{"n_layer": 14, "d_model": 256, "n_head": 2, "n_kv_head": 2, "head_dim": 128, "d_mlp": 1024, "vocab_size": 2048, "activation": "gelu", "norm": "layernorm", "norm_place": "pre", "norm_eps": 1e-05, "positions": "learned", "qk_norm": false, "attn_scale": 0.0884, "bias": "none", "tie_embeddings": false, "parallel_block": false, "init": "uniform", "init_std_qkv": 0.0426, "init_std_o": 0.0426, "init_std_up": 0.0426, "init_std_down": 0.0213, "optimizer": "muon_variant", "lr": 0.00891, "lr_mult_qkv": 0.7, "lr_mult_up": 1.31, "beta1": 0.95, "lr_head": 0.00777, "grad_clip": 0.5, "warmup_steps": 200, "schedule": "wsd", "decay_fraction": 0.877, "decay_shape": "linear", "final_lr_fraction": 0.0, "batch_tokens": 65536, "seq_len": 512, "doc_mask": true, "train_tokens": 448800000, "steps": 6849, "dataset": "wikipedia_en"}
MLP neurons of a small language model. Each row is named by its layer, matrix (up: input weights) and neuron, and shows model dimensions 176-239. Each number is 200 + 30 x the weight over its row's rms, rounded and kept within 0 to 999.
After each neuron's rows, "fires after" lists the tokens most often just before its 100 highest values on Wikipedia text that the model never trained on; "fires on" lists the tokens most often at its 100 highest values on Wikipedia text that the model never trained on. A number after a token or word is its count.

L5.up496,201,210,189,230,205,191,209,167,223,248,167,213,182,221,215,187,209,246,197,206,171,198,144,151,208,157,206,198,187,270,206,156,174,163,173,205,150,197,171,200,189,142,191,226,230,217,230,161,194,191,204,163,204,188,222,184,185,190,217,196,194,177,179,179
fires after: "p" 19, "d" 17, "b" 11, " Mc" 11, " b" 8, " re" 5
fires on: "on" 22, "ing" 16, "re" 11, "act" 6, "e" 4, "p" 4

L5.up757,228,174,222,217,214,192,228,214,189,217,175,178,196,256,230,203,195,189,218,251,190,192,239,182,200,208,224,218,145,185,206,214,163,170,213,211,184,205,254,144,231,227,175,193,169,194,207,218,186,176,183,237,240,206,206,204,178,219,190,160,202,246,191,257
fires after: " f" 30, "s" 20, " F" 9, " sp" 5, "f" 5, " re" 5
fires on: " of" 25, "c" 12, "oc" 8, "ur" 7, "un" 5, "li" 5

L11.up924,187,155,179,203,199,209,231,168,240,197,248,210,181,258,189,184,222,159,165,234,217,224,197,210,196,145,144,200,207,192,196,184,179,223,235,199,199,220,181,185,226,192,210,268,189,216,157,187,217,232,256,244,215,207,219,216,134,191,183,229,194,221,194,246
fires after: " 1" 20, " 0" 15, " 2" 8, " 4" 5, " |" 5, " 5" 4
fires on: "," 45, " |" 25, "." 21, " +" 4

L3.up273,222,206,155,217,219,214,205,182,174,215,201,263,169,199,165,205,188,223,194,206,147,207,202,174,235,206,219,212,193,230,215,134,157,265,243,223,221,215,240,195,215,265,191,179,220,220,233,215,227,236,250,183,215,199,199,192,232,213,200,177,226,223,165,157
fires after: " " 30, "east" 6, " A" 5, " K" 5, "town" 4, "s" 4
fires on: "ru" 20, "town" 10, "de" 9, "er" 7, "ing" 7, "ship" 6

L3.up32,186,217,196,262,266,214,213,201,202,172,168,242,190,240,251,176,176,179,155,148,182,160,176,143,163,181,204,170,161,200,189,197,181,204,164,216,162,155,179,174,179,181,195,182,190,242,178,231,193,195,186,167,214,160,201,223,170,199,161,184,134,158,174,244
fires after: "\n" 32, "-" 7, "c" 7, " M" 6, "l" 5
fires on: "-" 26, "ic" 9, ":" 6, " C" 6, "qua" 6, "==" 6

L7.up145,163,157,193,212,190,206,241,181,178,171,237,230,253,215,251,196,176,236,208,191,222,192,256,171,219,211,200,217,180,170,204,189,182,209,220,219,147,163,246,228,193,229,179,188,162,280,219,217,173,178,148,226,228,205,196,211,155,240,252,178,178,214,231,176
fires after: " a" 45, " A" 15, "s" 5, " Ca" 4
fires on: " " 34, "th" 8, " of" 7, "re" 5

L3.up662,221,210,191,164,167,183,152,170,199,165,209,157,167,222,190,166,244,146,177,202,231,174,179,217,253,188,193,204,189,170,172,186,199,227,224,223,176,220,215,238,211,291,193,154,199,241,138,209,187,226,180,215,229,210,193,190,185,185,164,207,185,168,189,277
fires after: "-" 23, "n" 18, "b" 11, " " 6, " up" 4
fires on: "et" 28, "f" 16, "d" 7

L2.up492,202,291,167,162,223,216,168,206,201,192,170,238,193,158,268,220,143,202,182,208,217,170,192,191,199,156,262,199,201,213,241,179,214,168,243,229,215,182,204,223,204,200,192,228,224,194,167,183,254,172,213,182,199,179,188,209,192,208,189,215,207,214,162,228
fires after: "\n" 26, " one" 20, " the" 10, "==" 8, " a" 6, " an" 5
fires on: "\n" 36, " of" 22, " most" 10, " more" 7, ":" 4

L7.up355,216,186,196,215,200,167,163,199,166,203,212,228,118,250,140,205,204,211,216,187,238,185,167,138,191,195,152,189,193,203,192,229,218,207,246,197,243,235,216,182,267,181,293,227,158,217,234,213,215,206,202,240,197,218,179,244,218,258,196,196,148,200,209,153
fires after: " |" 23, "ing" 11, ";" 9, "ling" 8, "ck" 7, " 8" 4
fires on: " |" 43, " " 22, ";" 5, " Team" 4, "s" 4

L3.up1002,210,239,163,210,259,187,190,221,187,210,233,206,215,189,211,199,220,201,191,219,220,174,238,182,238,236,135,268,199,225,221,165,185,206,151,217,198,228,224,208,190,170,171,176,143,240,174,212,212,199,167,158,273,183,165,229,155,176,253,160,169,222,213,164
fires after: "s" 25, " C" 10, "ci" 7, "es" 7, " St" 7
fires on: "ent" 53, "pe" 7, "or" 7, " dis" 6, "oc" 6, "ud" 5

L8.up822,185,220,226,200,229,225,189,204,290,257,230,213,185,188,187,243,169,219,156,198,181,189,240,211,222,200,204,205,203,166,189,223,166,195,219,183,225,199,172,242,182,205,240,241,160,252,190,240,208,191,195,216,217,121,196,173,206,212,201,231,145,197,164,185
fires after: " " 21, "A" 15, "\n" 8, " B" 8, " A" 5, " a" 5
fires on: "t" 19, "ad" 14, "In" 6, " At" 5, "ce" 5, "d" 4

L5.up406,245,169,174,197,165,175,133,189,253,223,193,217,214,183,201,217,204,222,148,163,139,219,181,169,158,160,233,229,215,220,215,191,207,224,227,252,200,163,205,211,259,189,274,248,238,149,204,193,174,243,203,265,170,198,204,211,225,242,235,178,230,225,206,184
fires after: " " 26, "re" 9, " I" 6, " be" 5, "e" 4
fires on: "ne" 20, "fe" 17, "s" 15, "'" 14, "e" 7

L2.up879,279,217,204,228,254,230,199,228,191,173,136,178,167,215,180,220,211,208,162,231,203,186,151,153,208,183,182,187,220,215,167,216,136,230,199,221,177,205,163,209,193,221,193,246,138,169,191,189,154,187,226,122,174,182,217,214,201,206,222,213,257,221,184,206
fires after: " Go" 14, "G" 9, "it" 8, "lo" 7, "g" 6, "---|---|---|---|" 6
fires on: "al" 18, "o" 14, "---|---|---|---|" 10, "ical" 7, "b" 5, "it" 5

L3.up294,172,207,235,199,183,184,168,179,193,187,236,173,183,203,213,199,136,177,252,136,197,187,192,213,162,218,186,182,177,247,213,220,232,179,161,211,293,207,224,242,194,183,206,169,206,253,241,216,193,234,157,181,180,197,178,175,198,211,205,251,212,218,156,157
fires after: " st" 29, " sp" 8, " f" 7, " St" 7
fires on: "o" 20, "r" 12, "i" 12, "u" 10, "ud" 9, "d" 8

L3.up176,221,192,182,230,214,207,181,234,230,228,190,203,165,154,206,208,214,201,227,264,194,198,208,201,269,164,196,156,259,238,250,179,216,253,180,152,202,171,203,190,236,175,203,204,216,197,266,164,210,173,234,210,145,199,176,238,224,229,219,144,284,153,211,238
fires after: "p" 25, "n" 11, " " 11, " re" 6, " ex" 6, " trans" 4
fires on: "com" 25, "point" 23, "la" 11, "press" 10, "ell" 9

L7.up673,206,192,221,239,204,218,216,198,233,219,181,186,217,205,200,192,222,153,204,231,195,189,204,181,243,197,220,199,213,216,179,223,180,176,199,177,200,164,238,192,237,204,159,193,197,193,200,271,232,251,215,182,189,187,165,234,209,207,187,197,226,182,255,193
fires after: " b" 17, " w" 12, " c" 11, "b" 6, " " 5, "_{" 5
fires on: "ri" 39, "cu" 11, "\\" 7, "li" 5

L8.up564,187,207,216,235,210,196,162,154,157,222,226,241,212,207,215,191,173,150,207,216,189,120,233,204,194,181,217,188,181,179,159,187,196,164,223,194,228,177,143,193,201,168,208,139,230,160,196,160,202,176,217,184,233,215,167,161,154,208,214,251,149,217,181,218
fires after: " the" 36, "," 10, "=" 5, "th" 5, " The" 4, " and" 4
fires on: " f" 16, " most" 14, " So" 8, "od" 7, " All" 7

L3.up424,205,192,254,191,162,217,186,175,195,189,177,199,185,209,150,184,188,202,175,202,207,170,205,139,176,144,197,180,181,247,214,207,188,171,193,236,195,214,213,207,212,185,243,197,184,132,197,174,172,198,215,158,202,199,289,187,188,231,233,208,182,198,178,147
fires after: "s" 41, " |" 18, ":" 12, " as" 4
fires on: "s" 30, " " 24, "ist" 11, "er" 9, "\n" 6

L7.up18,180,197,199,236,236,217,211,183,221,221,188,199,211,228,175,159,169,226,257,174,166,204,191,127,212,170,259,194,179,289,250,261,219,175,158,192,168,190,188,178,153,239,215,198,151,223,197,205,198,202,225,199,188,193,205,184,217,153,192,214,197,203,196,231
fires after: "==" 30, "." 21, " ==" 18, "===" 16, "," 5
fires on: "\n" 64, " " 34

L2.up66,220,186,199,196,190,223,186,270,221,207,201,287,157,214,196,157,141,224,246,216,153,206,179,155,220,195,191,227,166,215,210,162,205,185,167,166,167,196,200,172,189,160,246,107,229,236,184,183,194,222,190,218,193,222,169,146,197,211,197,204,244,245,204,198
fires after: "==" 44, "===" 20, " ==" 11, "hi" 4
fires on: "\n" 73, "b" 9, "d" 7

L6.up605,242,234,178,241,265,212,193,164,220,185,256,212,204,234,216,193,225,172,197,169,204,245,198,182,176,196,210,184,230,234,198,227,213,224,197,200,240,177,182,121,186,195,253,193,208,178,189,156,226,239,178,203,181,133,191,171,207,248,213,216,201,116,212,218
fires after: "\n" 85
fires on: "==" 79, " " 6, "A" 4

L7.up920,179,194,199,161,250,196,206,216,188,237,206,176,167,125,225,268,138,141,167,200,203,247,247,192,221,205,177,190,207,227,228,203,176,164,226,236,206,209,180,184,203,194,186,189,208,210,205,192,226,191,196,156,236,201,199,188,229,169,210,185,155,191,204,221
fires after: " a" 19, " an" 10, " the" 10, "er" 8, " served" 5
fires on: " as" 16, " of" 16, "th" 12, " " 9, " at" 9, " \"" 8

L3.up745,197,154,165,169,219,214,201,174,187,148,280,218,211,194,153,181,190,222,236,196,166,146,230,218,176,233,197,236,181,170,193,216,195,182,216,221,164,236,192,150,194,254,194,208,188,244,173,220,171,186,177,215,213,189,116,196,162,232,217,194,160,207,229,227
fires after: " A" 27, " a" 15, " An" 7, " an" 7, " " 7, "A" 6
fires on: "th" 40, "p" 13, "st" 10, "ra" 6, "s" 6, "ad" 4

L2.up232,219,224,178,145,218,239,191,157,164,166,198,192,180,171,183,269,276,170,179,198,182,196,205,201,201,186,162,210,181,261,179,180,184,134,214,182,187,182,208,216,176,238,194,128,221,169,198,135,156,218,195,222,192,176,210,167,207,175,212,221,253,187,212,163
fires after: " |" 62, ";" 9, "\n" 5, ")" 5, "er" 4
fires on: "\n" 51, " M" 40, "==" 6

L3.up610,180,206,214,244,199,157,165,229,188,162,280,157,200,184,193,193,199,185,243,175,215,162,171,159,224,181,222,135,209,239,243,207,166,190,187,147,175,214,200,195,214,230,161,142,188,196,255,191,208,245,207,159,245,240,143,192,229,203,179,210,226,211,174,182
fires after: " was" 40, " " 22, " is" 16, " be" 6, " were" 4
fires on: " " 47, "o" 16, " as" 8, " de" 6

L5.up232,258,246,201,246,209,165,170,126,227,222,177,169,153,215,217,191,165,274,215,160,165,204,188,190,187,172,247,182,194,254,190,237,197,145,213,173,224,235,212,214,188,204,217,186,135,208,172,190,217,212,186,211,167,235,229,206,199,184,162,212,178,195,206,196
fires after: "." 88, ":" 4, ")." 4, "\"" 4
fires on: "\n" 50, "\"" 25, " " 13, "'" 5

L6.up770,217,210,240,212,187,256,174,152,209,185,164,219,232,214,193,237,197,180,183,191,201,149,218,190,175,179,237,162,193,192,152,178,166,226,185,186,240,240,185,263,157,171,223,219,219,235,210,211,151,154,225,205,168,215,209,158,148,202,233,212,198,170,137,195
fires after: "\n" 68, "ce" 6, ":" 6
fires on: "\n" 75, "s" 6, "ic" 5, "tic" 4

L5.up165,188,217,205,188,225,184,208,236,179,204,257,215,199,218,251,232,195,178,179,180,174,222,222,130,177,176,193,260,189,138,218,261,183,198,146,169,161,182,160,142,157,189,150,195,223,208,180,214,180,203,188,195,270,170,213,208,154,133,211,206,244,242,174,218
fires after: " E" 13, " D" 12, " Al" 9, "il" 7, "D" 6, " Ma" 6
fires on: "li" 33, "d" 10, "le" 10, "." 8, "i" 6

L2.up35,163,207,174,233,211,250,183,192,186,192,234,270,166,196,177,198,222,249,239,171,241,215,151,165,215,177,209,200,225,185,172,243,204,217,202,249,179,190,178,215,169,199,213,165,167,208,188,162,232,263,214,184,186,239,178,175,227,197,189,177,191,221,250,166
fires after: " pa" 14, " ma" 12, " Ta" 10, " Pa" 9, " Ma" 6, " Col" 6
fires on: "s" 42, "in" 11, "m" 11, "i" 7, "on" 6

L6.up990,162,220,197,183,255,211,226,227,165,188,159,207,228,207,177,183,202,169,227,202,185,196,231,195,158,224,175,186,175,174,201,226,118,189,214,191,158,232,261,199,258,224,230,159,206,171,206,178,247,228,216,235,198,253,189,159,241,246,211,197,196,189,232,162
fires after: "n" 31, "on" 10, "s" 8, "ol" 7, "ul" 5, "w" 5
fires on: "s" 33, "g" 26, "it" 6, "our" 4, "t" 4

L2.up138,190,195,162,175,237,223,192,246,255,184,237,249,228,209,170,179,163,150,171,162,207,166,195,175,197,158,147,210,142,241,195,167,256,207,195,152,166,146,221,192,198,188,222,184,186,190,211,234,213,251,173,182,216,175,250,199,247,146,316,237,202,219,247,213
fires after: " " 51, " |" 11, " the" 5
fires on: " U" 36, " " 33, " |" 15, " (" 5, "'" 5

L2.up25,181,210,170,216,170,193,182,222,179,159,244,249,205,201,172,205,204,200,205,165,238,186,226,228,153,209,205,175,200,227,229,223,211,216,182,164,221,177,222,229,228,233,194,219,193,233,164,208,231,181,163,207,220,184,249,203,185,145,203,187,227,206,224,210
fires after: "\n" 54, " (" 14, "\"" 5, "-" 5, " \"" 5
fires on: "C" 20, "I" 17, "P" 13, "D" 12, "O" 10, "F" 6

L6.up246,251,207,152,169,195,165,291,187,242,275,209,225,181,212,201,214,179,159,265,152,184,211,181,216,212,213,195,238,168,176,143,160,218,189,250,211,145,174,201,222,167,221,218,219,233,190,146,198,228,238,144,181,168,200,191,178,168,173,206,205,213,196,162,204
fires after: "==" 60, " ==" 27, "===" 10
fires on: "\n" 98

L2.up343,217,137,223,163,204,171,180,183,192,175,246,210,168,211,209,198,153,164,183,237,156,193,227,252,190,231,186,201,159,179,177,279,224,165,143,193,207,172,193,218,200,222,166,192,257,193,295,140,199,253,159,211,185,206,216,176,204,215,251,175,183,214,173,208
fires after: "el" 16, " f" 10, "amp" 9, " Col" 6, " F" 6, "le" 5
fires on: "a" 31, "o" 18, "low" 16, "u" 11, "i" 8

L8.up252,182,204,176,212,172,192,220,216,229,157,175,251,212,199,240,202,216,200,189,221,189,193,165,201,203,271,250,213,183,196,195,145,229,181,199,184,162,151,213,221,253,136,219,173,193,167,200,197,213,200,196,196,218,204,202,191,246,189,153,196,212,222,189,206
fires after: " pro" 23, "s" 23, " re" 6, "vel" 5, "lo" 5, "ro" 4
fires on: "duc" 37, "s" 11, "ve" 6, "op" 6, ";" 5, "ed" 4

L3.up41,228,228,180,218,212,209,212,209,228,212,273,183,186,227,171,227,187,252,214,272,209,190,183,197,171,237,157,166,200,181,191,232,249,212,253,168,212,199,171,210,212,259,229,238,153,199,197,230,230,161,202,200,275,174,231,208,177,192,211,183,103,230,180,210
fires after: " A" 22, "A" 10, " a" 8, " " 8, "ed" 5, "le" 5
fires on: "us" 14, "gra" 13, " number" 13, " and" 10, " or" 5

L11.up532,179,214,208,164,204,209,189,199,177,209,226,179,159,207,192,184,225,236,195,195,220,131,256,216,187,171,284,203,221,228,181,186,160,235,176,276,242,196,195,213,208,235,215,242,195,146,187,166,251,218,236,226,194,185,230,222,183,222,186,205,252,170,185,180
fires after: " re" 34, "-" 14, " \"" 7, " " 7, " (" 6, "\n" 5
fires on: "s" 70, "S" 16, "es" 5

L5.up641,238,176,224,274,195,230,226,209,212,219,192,241,229,171,212,193,201,178,159,182,159,206,183,154,169,181,180,236,192,208,172,211,202,260,212,220,160,190,182,153,170,225,152,215,201,217,230,209,210,188,247,182,226,161,181,241,172,239,212,196,241,225,167,174
fires after: " U" 24, " H" 11, " W" 9, "'" 7, "S" 5, "r" 5
fires on: "." 45, "S" 8, "s" 7, "C" 7, "an" 4

L6.up606,210,215,218,173,204,225,174,192,167,214,194,235,180,226,172,194,272,205,186,236,201,196,231,183,165,207,188,150,228,205,225,226,197,198,234,205,213,199,104,181,244,235,215,214,218,217,209,170,204,213,238,201,193,192,168,211,220,125,191,199,101,202,202,168
fires after: " |" 24, ";" 12, " 8" 9, " 5" 6, " 1" 6
fires on: " |" 49, " 2" 13, " 5" 7, ";" 6, " 3" 5, " 0" 5

L3.up746,217,213,145,233,190,244,207,132,131,188,213,225,236,187,187,257,195,170,159,177,256,179,185,188,196,181,176,194,237,217,201,244,177,199,140,188,192,191,213,233,260,241,137,241,161,210,215,172,152,197,191,167,232,160,175,189,229,241,193,215,203,220,185,164
fires after: " " 47, " University" 9, " De" 7, " de" 6, " un" 4, "s" 4
fires on: "s" 84, " of" 11

L7.up577,208,219,239,181,236,199,202,176,258,204,180,220,238,242,173,180,172,191,247,221,204,200,212,170,183,228,180,198,184,210,182,178,218,133,240,203,220,226,170,227,155,184,186,178,175,151,252,171,175,229,214,214,237,176,131,148,222,208,232,202,215,165,183,238
fires after: " f" 24, " a" 11, " g" 10, "re" 6, "f" 5
fires on: "ir" 20, "cc" 14, "oc" 10, "k" 7, "t" 5

L3.up733,178,197,216,208,186,173,167,235,189,185,168,205,197,173,252,160,189,221,173,198,200,215,187,224,234,175,182,234,215,289,193,217,235,224,183,175,175,217,146,164,182,246,217,171,208,210,175,252,206,175,234,142,181,220,241,159,135,187,235,213,208,194,250,147
fires after: "P" 16, " b" 12, " P" 11, "b" 7, "==" 5
fires on: "re" 45, " pro" 16, " Re" 12, "ro" 10, " Pro" 6, "f" 6

L8.up71,174,210,183,232,221,215,245,192,189,185,175,187,201,254,180,207,232,183,192,192,209,171,158,154,257,232,251,176,136,241,166,178,205,217,150,181,213,203,234,208,205,172,205,172,241,176,224,152,242,182,168,219,218,225,190,246,158,137,191,177,205,221,207,267
fires after: " pro" 27, "-" 13, "lo" 7, " Pro" 5, "ro" 5, " C" 5
fires on: "duc" 35, "y" 9, " in" 7, "la" 7, "pp" 4, " C" 4

L5.up669,185,221,283,182,236,219,200,189,195,162,214,290,231,183,212,174,226,217,205,168,205,206,219,212,182,181,233,168,214,196,148,189,197,237,256,219,207,249,238,186,151,179,219,247,186,212,214,221,179,228,227,174,233,270,194,199,173,234,185,210,225,206,136,218
fires after: "\n" 31, ")" 7, " =" 5, "th" 4, " May" 4
fires on: "\n" 36, " is" 13, ":" 8, "ous" 6, "ic" 4

L2.up54,195,165,219,235,228,212,205,224,196,135,244,215,169,232,212,188,188,170,177,190,173,154,208,147,180,188,252,238,207,182,154,231,242,194,204,179,196,191,135,188,183,240,172,216,201,183,258,176,212,176,184,237,232,188,238,189,238,196,230,173,201,183,205,211
fires after: " —" 26, "-" 25, "|" 11, "---|---|---|---|" 10, "|---|---|" 10, " –" 5
fires on: " |" 50, "---|---|---|---|" 31, "|" 14, "|---|---|" 5

L7.up542,221,187,202,224,135,250,199,230,211,233,190,201,160,170,235,152,184,174,207,195,228,192,216,169,208,214,259,167,192,262,241,172,164,209,200,197,236,196,228,226,177,210,196,212,172,208,195,156,188,155,262,216,137,185,203,179,201,178,162,134,164,222,173,202
fires after: "\n" 58, " |" 13, "-" 5, " " 5, "," 4
fires on: "\n" 57, " " 18, "st" 4, " |" 4

L6.up315,206,192,181,153,222,184,203,199,220,207,196,226,140,174,235,210,240,198,227,203,145,197,205,181,199,161,213,216,183,206,249,165,183,218,180,200,194,204,195,184,203,164,172,233,186,178,206,214,239,219,211,215,145,194,209,152,210,205,195,187,237,217,200,229
fires after: "==" 27, "===" 20, " ==" 7, "s" 5, " Th" 4, "ing" 4
fires on: "\n" 54, "," 12, " ex" 7, "at" 4, " su" 4, " of" 4

L6.up604,193,236,273,162,176,196,140,195,211,253,202,152,187,214,238,180,218,243,202,220,189,287,211,168,207,210,219,262,162,218,218,195,139,202,216,180,191,220,194,179,211,170,184,156,194,187,239,161,196,129,164,228,211,155,199,186,207,178,164,259,174,178,184,200
fires after: "d" 18, "f" 14, " F" 14, "t" 8, " f" 8
fires on: "il" 30, "re" 21, "ir" 10, "ul" 9, "ed" 5, "el" 5

L5.up630,215,202,197,178,220,233,194,194,263,270,229,170,203,244,162,203,189,155,176,231,187,166,219,166,202,199,247,197,206,235,159,211,218,169,148,222,195,237,135,172,164,215,209,197,193,204,215,148,161,232,208,225,232,132,172,201,173,199,255,199,181,192,231,195
fires after: " a" 51, " re" 11, " f" 10, " 1" 7, " fa" 4
fires on: "c" 49, "," 9, "cc" 8, "oc" 7, "t" 4, "ri" 4

L7.up194,288,185,162,194,235,192,168,208,220,223,188,240,209,196,239,205,230,195,201,208,197,219,154,235,197,193,182,217,233,195,208,255,212,161,203,189,181,196,173,173,213,212,252,192,204,223,173,230,246,222,199,198,202,153,197,174,181,143,195,197,217,204,167,248
fires after: "==" 38, " career" 11, "History" 11, " ==" 11, " life" 8, "===" 4
fires on: "\n" 53, "==" 28, " ==" 8, " had" 4

L5.up923,273,167,216,211,162,173,148,200,225,219,202,158,207,224,192,225,157,157,223,208,215,204,182,178,181,220,152,218,208,194,194,220,197,251,209,212,184,216,162,111,219,225,231,234,223,213,222,201,172,191,207,170,199,143,144,209,201,216,183,185,241,187,199,246
fires after: " V" 12, "en" 11, " Dr" 8, "'" 8, "r" 7, " W" 7
fires on: "." 26, "s" 22, " " 12, "er" 8, "ed" 6

L7.up698,204,214,212,245,184,180,213,218,207,140,195,215,189,205,218,202,207,206,189,217,223,230,224,227,182,261,177,151,183,233,192,183,224,234,143,216,143,258,205,246,110,176,201,168,171,174,169,138,168,135,209,207,161,209,231,229,209,173,219,179,217,169,169,166
fires after: " T" 21, " Lo" 10, " Bo" 8, "B" 7, " St" 7, "t" 5
fires on: "s" 36, "ri" 29, "ra" 11, "w" 9, " La" 7

L8.up421,204,242,230,220,223,259,193,190,212,230,194,206,187,208,194,263,235,236,222,183,203,212,255,222,219,241,191,242,176,205,176,165,185,186,195,217,205,204,287,187,181,226,223,209,208,173,207,222,178,185,163,219,202,181,161,139,229,160,199,204,154,139,163,188
fires after: "s" 34, "m" 7, "t" 7, "k" 5, " S" 5
fires on: "s" 23, "c" 12, "ur" 10, " at" 6, "ide" 5, "la" 5

L5.up573,198,223,222,196,226,213,154,242,223,196,225,218,205,150,151,252,186,220,172,202,229,229,213,166,212,194,179,182,227,213,217,168,187,150,198,179,153,208,190,170,198,235,193,190,218,179,210,236,191,221,200,215,236,209,187,207,221,206,178,176,184,177,190,228
fires after: " M" 21, " V" 17, " can" 8, " an" 7, "M" 7, " " 7
fires on: "o" 26, "d" 10, "er" 10, "in" 10, " " 8

L11.up1009,248,184,189,208,212,174,222,202,248,182,225,213,238,189,174,149,202,169,192,202,244,215,169,153,219,164,184,224,235,250,137,199,188,207,163,141,196,192,165,203,268,161,193,232,127,185,162,226,230,252,181,229,225,211,215,207,243,217,174,215,168,231,236,195
fires after: " |" 23, "0" 13, "d" 9, " 1" 5, "N" 4
fires on: "." 33, " −" 17, "ing" 9, " Ma" 8, " +" 6, "-" 5

L11.up428,168,196,164,243,199,189,192,202,202,205,257,200,173,172,164,242,235,156,152,164,214,186,218,240,264,161,224,198,162,194,244,196,192,216,219,216,214,192,217,186,189,192,220,201,196,161,213,258,162,174,177,194,227,197,190,220,156,172,198,146,225,255,121,144
fires after: " |" 37, " 3" 9, " 6" 8, "." 6, "3" 4
fires on: " " 32, ":" 19, "." 15, " 3" 7, " D" 6, " 15" 4

L8.up712,165,164,207,218,246,230,195,262,185,193,177,130,148,189,190,185,224,173,206,159,183,160,242,232,200,195,184,243,199,226,246,208,193,174,197,235,184,281,197,170,186,193,191,207,186,207,176,162,191,262,219,222,214,235,203,178,201,200,254,213,181,157,194,197
fires after: " the" 29, "y" 15, " K" 7, " W" 5, " De" 4
fires on: "n" 54, "o" 9, "no" 5, "e" 5, "d" 5

L2.up992,233,210,162,200,181,191,214,210,220,244,181,167,218,267,237,251,152,245,195,238,162,220,182,227,197,215,226,201,179,156,229,198,239,223,201,223,228,199,256,196,233,196,174,234,146,239,175,216,162,223,182,210,185,203,198,207,265,166,157,148,197,213,245,259
fires after: "s" 23, "z" 17, "il" 6, "it" 6, " P" 6, "ol" 4
fires on: "u" 53, "it" 9, "im" 5, "av" 4, "e" 4

L7.up584,212,250,203,216,215,197,186,237,171,178,168,215,212,145,257,237,183,171,232,164,224,190,256,194,234,214,170,178,178,224,161,230,226,177,205,207,220,159,177,231,188,220,221,203,209,221,191,279,161,230,196,215,199,181,186,169,206,166,178,217,126,221,134,184
fires after: " |" 37, ":" 12, ";" 8, "-" 6, "|" 4
fires on: " C" 59, " " 6, " 19" 4, " c" 4

L6.up797,209,236,129,171,164,211,241,181,235,130,228,203,165,167,220,240,261,182,143,228,219,169,152,222,191,168,166,164,267,204,193,231,174,247,255,178,201,232,221,175,210,203,173,162,204,234,215,182,131,212,196,258,229,187,205,188,245,217,140,181,178,216,224,170
fires after: " " 31, " in" 13, "s" 8, " be" 6
fires on: "s" 88, "p" 6

L8.up572,189,204,214,209,208,214,171,134,212,238,231,202,201,212,183,254,197,218,193,224,229,201,238,196,184,213,202,254,220,169,151,156,167,197,186,202,198,167,193,158,196,256,212,179,224,172,133,200,190,198,209,167,226,169,220,194,239,214,223,248,229,175,173,121
fires after: " |" 65, " —" 6, " 0" 6
fires on: "\n" 61, " |" 17, "ist" 8

L7.up70,170,207,214,215,195,237,181,227,200,152,253,240,195,220,196,211,173,185,202,283,234,176,159,191,229,193,218,203,179,188,178,245,208,172,149,218,166,167,186,212,152,182,140,225,233,203,253,179,159,227,236,154,167,177,217,236,212,197,164,165,196,218,207,260
fires after: "en" 19, " N" 16, " O" 14, " L" 8, "n" 4
fires on: "s" 35, "/" 13, "y" 8, "t" 7, "x" 6, "l" 4

L7.up713,231,240,156,234,211,217,165,207,222,218,197,152,151,202,166,218,181,198,187,169,191,168,229,180,233,205,183,208,134,273,176,255,207,194,241,187,220,183,221,186,231,223,222,180,190,195,198,198,159,170,218,164,245,178,225,209,202,175,234,217,168,220,204,187
fires after: " |" 53, "," 29, ";" 5, "ed" 4
fires on: " " 86, " Re" 4

L3.up264,204,164,194,166,200,213,158,250,242,149,183,203,200,202,199,187,204,176,242,228,164,214,203,242,221,205,186,194,240,176,192,192,140,201,246,191,240,153,206,259,191,196,208,173,214,204,151,257,220,158,171,219,182,232,212,212,244,202,237,212,201,218,179,238
fires after: " was" 25, " is" 18, " be" 13, " been" 6, " were" 5
fires on: " used" 20, " known" 13, " released" 11, " based" 5, "ing" 4, "ed" 4